{"norm_eps": 1e-06, "attn_scale": 0.125, "parallel_block": false, "init_std_up": 0.0252, "learning_rate": 0.000668, "lr_mult_up": 1.41, "lr_head": 0.0052, "decay_fraction": 0.608}
MLP neurons of a small language model. Each row is named by its layer, matrix (gate and up: input weights; down: output weights) and neuron, and shows model dimensions 112-303. Each number is 128 + 32 x the weight over its row's rms, rounded and kept within 0 to 255. Numbers have three digits each. A neuron's up and down rows have the sign that makes its largest values positive.
Before each neuron's rows, "fires before" lists the tokens most often just after its 100 highest values on Wikipedia text that the model never trained on; "fires after" lists the tokens most often just before its 100 highest values on Wikipedia text that the model never trained on. A number after a token or word is its count.

fires before: " |" 45, "|" 19, "G" 5, "\n" 4
fires after: " |" 50, "|---|---|---|---|---|---|---|---|---|---|" 4
L8.gate763:115158132124147129116096169182131144160071118113140104102133137121127112138085108155147085129171148176135144138119141103122183124167140115179131155122077139158115131113126143143185141139164139165155128190130125079128152161122102163107165091120109129152158099091167116081072137154137096105131120118191083114115109162151119152090084148167101172160114141127125117128109114120151043188175087105140090057130146179153113156142074158132180136144104169130169188116102136146167154132140091129080105101126089052088123113105171069228141143106126148195091140184114137082128173106119159110
L8.up763:137138120092193120105107126132060157134120104090136103063116184119115199172110103164104097124133134161101146102126111062074178112084156152140107135102071164177141155153093107171107079139146114127092096141092134116103214151131137151191095128085100149149081115076082111139184116123123140134117102125179135164189168183114141061078085094084181103145127131165132160171155079115143105116176149133104159149222147124167115094091103138106142171131127130163117102161138161113059212120099154074113141038073104127100061145149082145148129123131138149104102156140137165126086116161078107124
L8.down763:136101143124135104123144138128056147160108081144113070105153118117106155136136132147143124112089162164129146127107059107065119164087113169135139145117112075147143167120147119089098091156110139127110132140117157175119141094198130114110157133075099178104100167094065106167169137130112143093140172089151044255227137126149123153102162082176140146149152084155081148179159115083099176131133168086121126108123143105192107139105148144113131146124115081098152087196144130099119127106142193129155178104115117183069110153127139097142106130126146121050122116126164105162075129153157094137

fires before: " |" 99
fires after: "|" 85, " |" 15
L8.gate465:079132090141245095092160091135177080128134163124170148092121094158119095128115161115155144105123084132058144156106125111104103115128133198132136100165161133087134154111134118135122099112188118166184161154189141177142136126093140155163149131130132209065086169132084113057098177120159151128125072103122141115145140122104055150126112085118126153123136146101121131057117152098106103128087164123141160089145155154122137117124138116140127164137106113113086084126121108142155141115175166159114152128069111144092156124115175152099153119148122132121063145165082145076120037155080147088
L8.up465:180145211142115177158147080127132139119052103125103192144056039137187144117152124150151162155096122133160135092163139123164205112095118157121138137158104160136174137162189160096149113113126140098149074032173093094156103132086155119114128154106162132145121150105099135115184117078151100114166125132137101134125128111177095134156123050126160118111149137129131111103080141199136126152122131055156115142148175115124150078145073128077135108116110157147117108148176112165094059141113155116108086100124120091112094109152144146145103098170081038107138128155171106083119102178129145093
L8.down465:150170143162100184131083093123104179142105127124118144141105126172186125089086183126117110150116129108204151097169166161145100154145116143109112172171173115162209092107164111082105142119115042146128114066156108049152131182086123089100070118108113121057103099173124131070151128107182088089137131123120084082110079111153102148097108087107142100107164135123144116132101094110154157163133157106111064135163128107118097138105115079107186135076148113104145148165108136135085129130132086129110167111128132086109122085160137152125110110143121097171143112108220187108092068122103106123

fires before: "\n" 91, " " 7
fires after: " " 69, "3" 4
L8.gate722:114099118102081130146224154086093123111166130131096143148130091064036126158110050090094102138100146130118150180120146166125134114131089147208146187184152106074100167102136117093135109106149073084125131139123072124080153119152135117092114114128110117142161145165127133168188056110187123155062083081118095131133118121095200119074101173118122055164088133094149072111190122151074136178154141114132100192139099155099141130089121121112132138129139143108176109140129144123208092125113147169136185130164076145092082122111108070107167150117157162169147104111099129098132102148139096064
L8.up722:085113057103154106096113157124120160104083136186140122137153119135098116155203101135120212108132097148130128163156153178141096184169112125086140142186156092150101125161164120106154162159135108175080104098086131122115114137140130130092168151173155107119085126114132150128060165077074140101120164107121128155117088137168102116151100089087162171124143145154134161120131132094121132054173104159163166096140119175146103127151135118162095092207147149154125114099135156133149116136074105075092135086145155156163139052118086133107148091074103133159108123084101167097121165173156090142
L8.down722:173160126143094108107125137168016150102144097132146120128149135136127147116127106135066102152116208092095097144132179155116092008192120129174164103146092093085086203095096136090154177112161089099121020155090135142115122048114152089130147067158119151151152102194137132140171067166152156136177149116116140072142098134193101137138153159117087147118100163097154058096133159163138112109134095171089148119111087154141115165125131122162126149103136177154071125105169145156176099168123067161115170112079115079086091151114111130082127130121135195118136144184185124092158153118122111096

fires before: " of" 12, " by" 11, " as" 9, "\\" 7, " to" 7, " in" 7
fires after: " is" 19, " was" 13, " were" 10, " be" 9, " are" 6, "0" 4
L6.gate5:177152177155110133151135106163081099084105119097055119178118089096157104149124117196148130108133121082154174123107103110145107046056103152148136142081192111130109135112117157137162024133126093069092045165157136150200123099123101112126130073133200120130141200106133184163146116099122135142055125148081119103145095128110165144104185121129161129143170142141113090146149114116115108119177116128116141121179195133183041102063139092128119139114059137149134106103128144102180151131125116077118130113173122116101140160160118083072152139128126092103172109169118118109145124106095164101
L6.up5:134076113100195163118141159133095098141104140109112117084112138135139123096168122103104111111086140081161183159101081137093152132139111117092112090130126192145046138149068149164092134178156109144071138193131143131115113137056138087171080148113092180107082073125156178156092160125114085119151132110094081090048232108078149108127135128097158127088120125167164085143121116131083105102113114120090132088137086083137125141096130113099101134120138148156171136189136042128114093104157138091121095115125085117174088162134134068086096086133162121081147135131150111113101136153123158107
L6.down5:091071124155186156174125142113136122148086087162104133136090092108141144156176086066105155103179151124140101139117123109153119113066119159156141114143158177136127153105112157167135098095163134077092153156129125137123108157106080038160122128123144142170072136066106127094132130065105156155111108171143124082098135128171147091177105137140130098122132136102167096100118137155132196139138096102177168098092114061190109107115156133156125136116101074075130113111131099152116120099098119136145110081208081153119133168109111100165136146130162077087138115166193124179097130113124181075

fires before: " in" 24, " by" 16, " for" 8, " to" 8, " on" 8, " as" 5
fires after: " was" 31, " is" 16, " be" 12, " been" 8
L6.gate730:117102143115131167107122114145131173122163114078088112172125089186158160117098119107109149119079141083128166108061141096149189145116123174177081154070122028115095126116111182144162089185087100133114127087165041186129179168043081150115118175161188187123136148170117088154159123125095136104074108113123139116076156149142169134103192091182122129108145136100159162196152083088153142127108146086079096087133104111150122156113140108150129152131071120145106130140124170119163122134184132110124155103067114110091168118121084093133104132135080112100109133129158104083135072156113148148
L6.up730:110067118143092100120127087089079166138078180170076138104095176162168132150120132128128140145128163116035097077146102114135167102046078066125121139143119085120108096103132173100139092164122094137103056141222155107124127110096129084108135166094165135158092086121125095157090147116121118128172129120077161152131106096152129089176137103111074098108174149128154113195092130093114096124123067126157129097147136094155106129113101145049119107160119165141104147143077129119088067091134124181125161135108175152109092131086133097097117156191132169190170103161129122132099105190134115112
L6.down730:088125189129124106162136133152147122131107111128073157178157091148148088116138137172177106142165096111124125128129181169122150124098144126136124100105098165107101094141091044114085126131206111133164112119126097136130119170123136116103114079144128134195125103095149127171135149182093066105135163118162117097180085144139119121151100149176139131168171179133204112146096107153173133192158133140137087143126079106141113212165220075170151139154135187173103162056107087126099068101134028113098147117074143097149112115093154121135126181094116114128168159202102086106133148069158087118

fires before: " of" 72
fires after: " the" 84, " The" 9
L2.gate961:146085124075163147166072098126121117145121168152115142106150124106105141114112145144115068105159095120151037163126138146133161104115133149119077144143094097079145084120084089098083109119114087167148090078128081060145132091131198172128120109170145095123139135083192125121156111089120155120183103102171097090109161167228130169112125119102121144117132105189137117117114159120134134090185171173077143087118107120188067113148144099077118089137103139144176071118191127184155196104097182096159196098080174140123162130055164146150092063147154157148103153185100133151134108147129154148
L2.up961:160124129134206086125142128099149142170108089147122089125196133144116054154129016112099150154138113133135191138087148130125130085143065115131134111134158136187156153083106143138088109110089157024155154142139160131096152133158173096107152140102131121152150141143134167107063145119170092169103140134159105161114105132145123147157165106147109140151162147096116102112067125166139120124149127088147159136151074125126117147119157144137095139084143147167153051106113098135147095102150090210135163155159113124082085155141138114232110144091139122183121053194133077073139131094078160130
L2.down961:105114119193112124111175135137147210157135084102129112080184112155144080106099121129172138127080155116114078137146129102126169138114077123096126091102105152131171140075123108146174103191141130134099119111141200171160139138114152106156145106067158154164148162176149092088089154176122154097084128125102134131068068164086110130092195099144176074098101142128075101112112191124138105107188109131134137126137099139106133115119200135122139156131117161097135074115166126116097086117103142155169113156141149148077170094131146087132086095180138141113090167159140129086162151127096131134

fires before: " |" 33, ":" 12, ":00" 5
fires after: " 1:" 43, " |" 12, ":" 9, " 3:" 6, " 4:" 6
L8.gate713:131059183147114186140129150089151163132161154114130101088166159131121115081142128141113125099052136146162165203058161104153098089092194187204106156118167146119111131194179150163104191096154152027142129085112107066150117115154130112111147160149175138134136141094151147151175137143125142132110082182063073180167116163142132091036134112127125142148123123097180153137102103154125165187132115169127136170134137109150107087123101132114104106139104124103158111138121152117148169135138093109192146121110160135111116145088179105092152128160167121113133153117084098158102096132156148133
L8.up713:242118190075115178108106079130130133141115119168081131196109137116133152170116123151129172145116117135176183114100119105149104112122156131092183117046101108161151096149133125135119125091111110134116131081086106118128126145135124137080131119114102075177136124178129150125102112098135174108148087092083135112183154149146173118109089177135168154186164183103109166116111171086151137134190116163168119098153110152135169162137087178121120093139140135101137097072148147096118158099136145128153070086161180125177084097163164096188138159090103153119127102094151158132097126193186122175
L8.down713:146141141101094138136088090179070100099116184160140131141155134111147113175094135177151068194155125096064143129117105159141177164131133096057182102127071151083164099136099118153103102104186137138132133098115149093120109121104175206105192093188153140110174125141157202127076056101191168060185108146139109163182157154119148091157142087163150089097150156101186172116122151167064130133147144176131145128113101167138154144146079185099090145104124115150084157136103092086140137082130167118121129070147149088148111128147129110124089119052123142098139118118158169159091126170156159172

fires before: " |" 92
fires after: " |" 87
L8.gate1212:093139184139120139165130184146105098156110103099095108142173124082092143127116150099122150088126163091169057094160102124152136076112135157121105176155120155184144184113145118180150112097091124154128118157130133193147087147114163138137160130141084182093090127076125128119126143126105085157117030114143143150184152120134086116079089074129105109105132131140105060097128093084212123137110143128069117126167118144087144106132147179121174157172074113092112130134104138091140134152113077131127180157140088102060112151113136102178099147097148151115142178155133135130078185170048103137
L8.up1212:169109072137133200094110114108102154131120133172117184093133107124169103136113136153176095117101139162094111155083069098086143164120127146162087148148076116126091112126170103110097131141133124100135132098169071093140103098111141113079126160105128157108104180075148088120101095093165102135140047106145115102186154115159124057105079139129158189127150141139130034137132166117135070142126170149100089110174110132117083091090079123149155141147115096154198102117053163142127072138151129111135091133083139180111140079140139189086175152104125061150108152147072156094158147125124106070
L8.down1212:098075137089180023124138046105155140148180150135129140152155108120145142070138165111108133140123132103144158114142124116137151135138135169142146134063125153138135127169149103103154074149166146176134153153143141158153128130124089127152093115127154084120158082149125143123157106148143100143120126100148175109137144143120075134183109181088099091129101129147151179183113168105146154171163072113161113089074125109049134181130083106141071076158122081087137084135149099173127106091124129139127108146085167057156115105151166111132117120104149139099116146100196138139165104112186184163

fires before: " of" 59
fires after: " the" 60
L8.gate785:130121156107111134122126143111147127145122102107136144115109107135111140208115159143131138099126069150164142192136125158055141122152151112110141127104125113121094153123147157079033151128071154145078100122188086108116172200120168140066138111042118114139067148143141096146072106150111160165155144081137092098151160114128065185088108162112065097160180091134114039101087202166143101134079131171093128087105085088201113161130108127148134117128117115179173118125154111162193081123160134146137103064160139145091141100114108177124127148135132138160160174165140086145151138143142136162
L8.up785:066116110109131115181149143086119093131118171128140104090113119194175120116128120175182090095149134161145168148148106173122126139150095112132157158056083123070150114131158102144088144120086121071168143146082090146129126066146126102129101081124124147180066113111155141132144141197112133118083110180128119076085035104149187152121136146111123125146121092175132160131136064104133147081147162117129080142131111087150131139128125149155125149133161177092145137097127168131044117150135172141107105103154096176148196125149175128186110150113137128139104077214141108119116071133175114132
L8.down785:070147123135132140193133137138119132164106101175079106064174179132120116139113169083097132041151131148130167093092098146105101162108095092188141060197109109127111109102098116128101118148125156098135145158114064181126128135145116168129122168111111074111090125156109132159130114188133127172143146189129129092124159149151096116109081118143128153124194194145125124099117167071152150140125103077181163110136136083145180112180174138173121142145125134140128061145104161156174178077117154109157162094156068126131121163099175128191128154122129169169118162108109120154093127122122053150

fires before: " |" 50, " 0" 6, " 2" 4
fires after: " |" 53, " 2" 12, " 1" 8, " 3" 6
L6.gate44:168118088150120125083114133134108135097105132194170164188078123080106112115101137103077102136116155144150116141122153082134083129106130126147129159124139190114144131168149158106155092159191142129102116155166086115162158189134123095103186082117144163055140134122134072110144176144090145109086108120123101123178098187183066164093113145079163147145114151124183133093115176144124072198104165134152136139156111159184178057137076169133088077137121112126134145143153152120127098087129159160139103081093126121177206108128056063136113116140048122105099135156115166128170130185084145093
L6.up44:108112139154161239116113133127100116107105127110109132127094205115124186108189088174096144077108161097123194134111133093069191069125156122155129105189142079165101150139107149115092139127118114149089086199104123136144159161160149181165116145161167155105116065112111189101183117082080147112150091111149084172105073138190087130187157198114132170086152175101100163210131062078089138150072109137134101098204164124163149148110130095145111054082110058112133115132159133085106168123132129120077153092092150123117093124099206098071162154161158123142104146141106131113131106155078153118
L6.down44:103134150135147123114215141130143088108127136197098175122136119155152107133092132195209123120129065154108136119064139081122148131125146122116125110123138154167135194112160137097103110111123120120117140139141084143113127094149152150131082184127119142110177139077208135142152138099129069136147122157143127170161132112149137120130163151135146098099130117161127161165137092131093144170124089147167070156107109098148139114139104144183059127118187115166075156090071148106068148180151096087112184067133120109111088098129167115139177101115154081241147120141085133133168125138144150098

fires before: " |" 49, " " 33
fires after: " |" 39, " " 32, "|" 10, " votes" 6, " Turnout" 5
L6.gate9:114088146158139109101153149116082154089138157167129142099130144175128096026089093152116124114146109114074121173101149088094188054116144093132118149128165150096175154121131166134108048166165173083148165113154126124153053121097144146197136165142169167126077182148115095180149160141100170082083148093142088107144182144057132128083099098097084178161127120143171151114105038138114149122041099141196132143134134114172138117186137097126108098152163149133129104130125155081118102102069185113144128076138125128109147076095143125141134099144063144172092191083119130153100109131118131101
L6.up9:113117160124112106190163105094087151121095120114092122156143101085156095116136152141182184142146102097223145104166174162142158108144139116139114144121169123138097172134173053138125082144117118143092132084203108089126211173126113125186123147159091093139155110134175165124122118177127078138151105110162147144179156098137168174124118140080139148065071141021124103097120152151127094149106157075107135127099131140173129164053123157139116071179129104131139107082111131117119136147159125108130108090131103122177084047159145086168150137116109127107150164134132161111140164189130171159
L6.down9:170082109216093163172116154155080089128036113139146137104136173130119141138150170120118195147082137180180120152152179136075104136116108137141069113148114080139120097156103105172138159173130131080124146151127120121039164143119140150196137113128126117125127099159102146170141157108136120083124163115154146162079081047102158147120124170103113087099129140086158138120072176085154168084159118127078125134156130131129156125083075162112180103084137162117107116134113101139115115114167082094108118130121170135143054158160136146117147186116121171133100105091074160130187123043126172146

fires before: " |" 47, " Clark" 7
fires after: " |" 28, "|" 11, "y" 4, " digital" 4, " G" 4
L2.gate1037:050082158160129137129167167171162097171111133179108109058110101155108154076099137121122153088103105080131156087076125153146116083092086154144182111189135106051120150112142171128160183130110087145140171110210133081175116071162142080152161095153131136168110149072125090116135138090063228097174097173125104097158149145125088081103100163063118113176101150108146121111102110116111203150133028158119167097140150096168129129120129140132125131174163130139135145124153114140178137131092102160133148137106208142099148176152133158122149128127070102127136088104136134103133080076124163151
L2.up1037:133157176138184110129146147087125176064140077101129081111123105133123124209171093175148098077108073098148090192142098110207156047097127096120139176092108078119193189119116168134117119132131129059137146089170040111199069093146102166100097140129185108121139116104120076097209111122148155157129135143143123113108074117077115108151129143108135117134114152149097088168089070069128156186125149157164113095103189161144110133110135110113107115081148108098120077110097100169094170133125143130157147130157122190060108176111123102124196104068137075157088084133117127095142112160186110133
L2.down1037:090148095099106139135160112176063098131074166126179106095153164146101138103094105124127171084150171216138152116127070140155122138115129120156085132124192133109177120172135115106097080148087179120109128097130133121146102161181076094128149106116115115101124115086154108124172093120107096155170143134136155156096133111135163125091124137179096114109126164159123120108150093086094146121077062089095105070135121083124084163134086084095107114135111121095134161153188078206120101176123177129126114105076181152107154135140081179068116153082160090097122088142162129134133136063097136078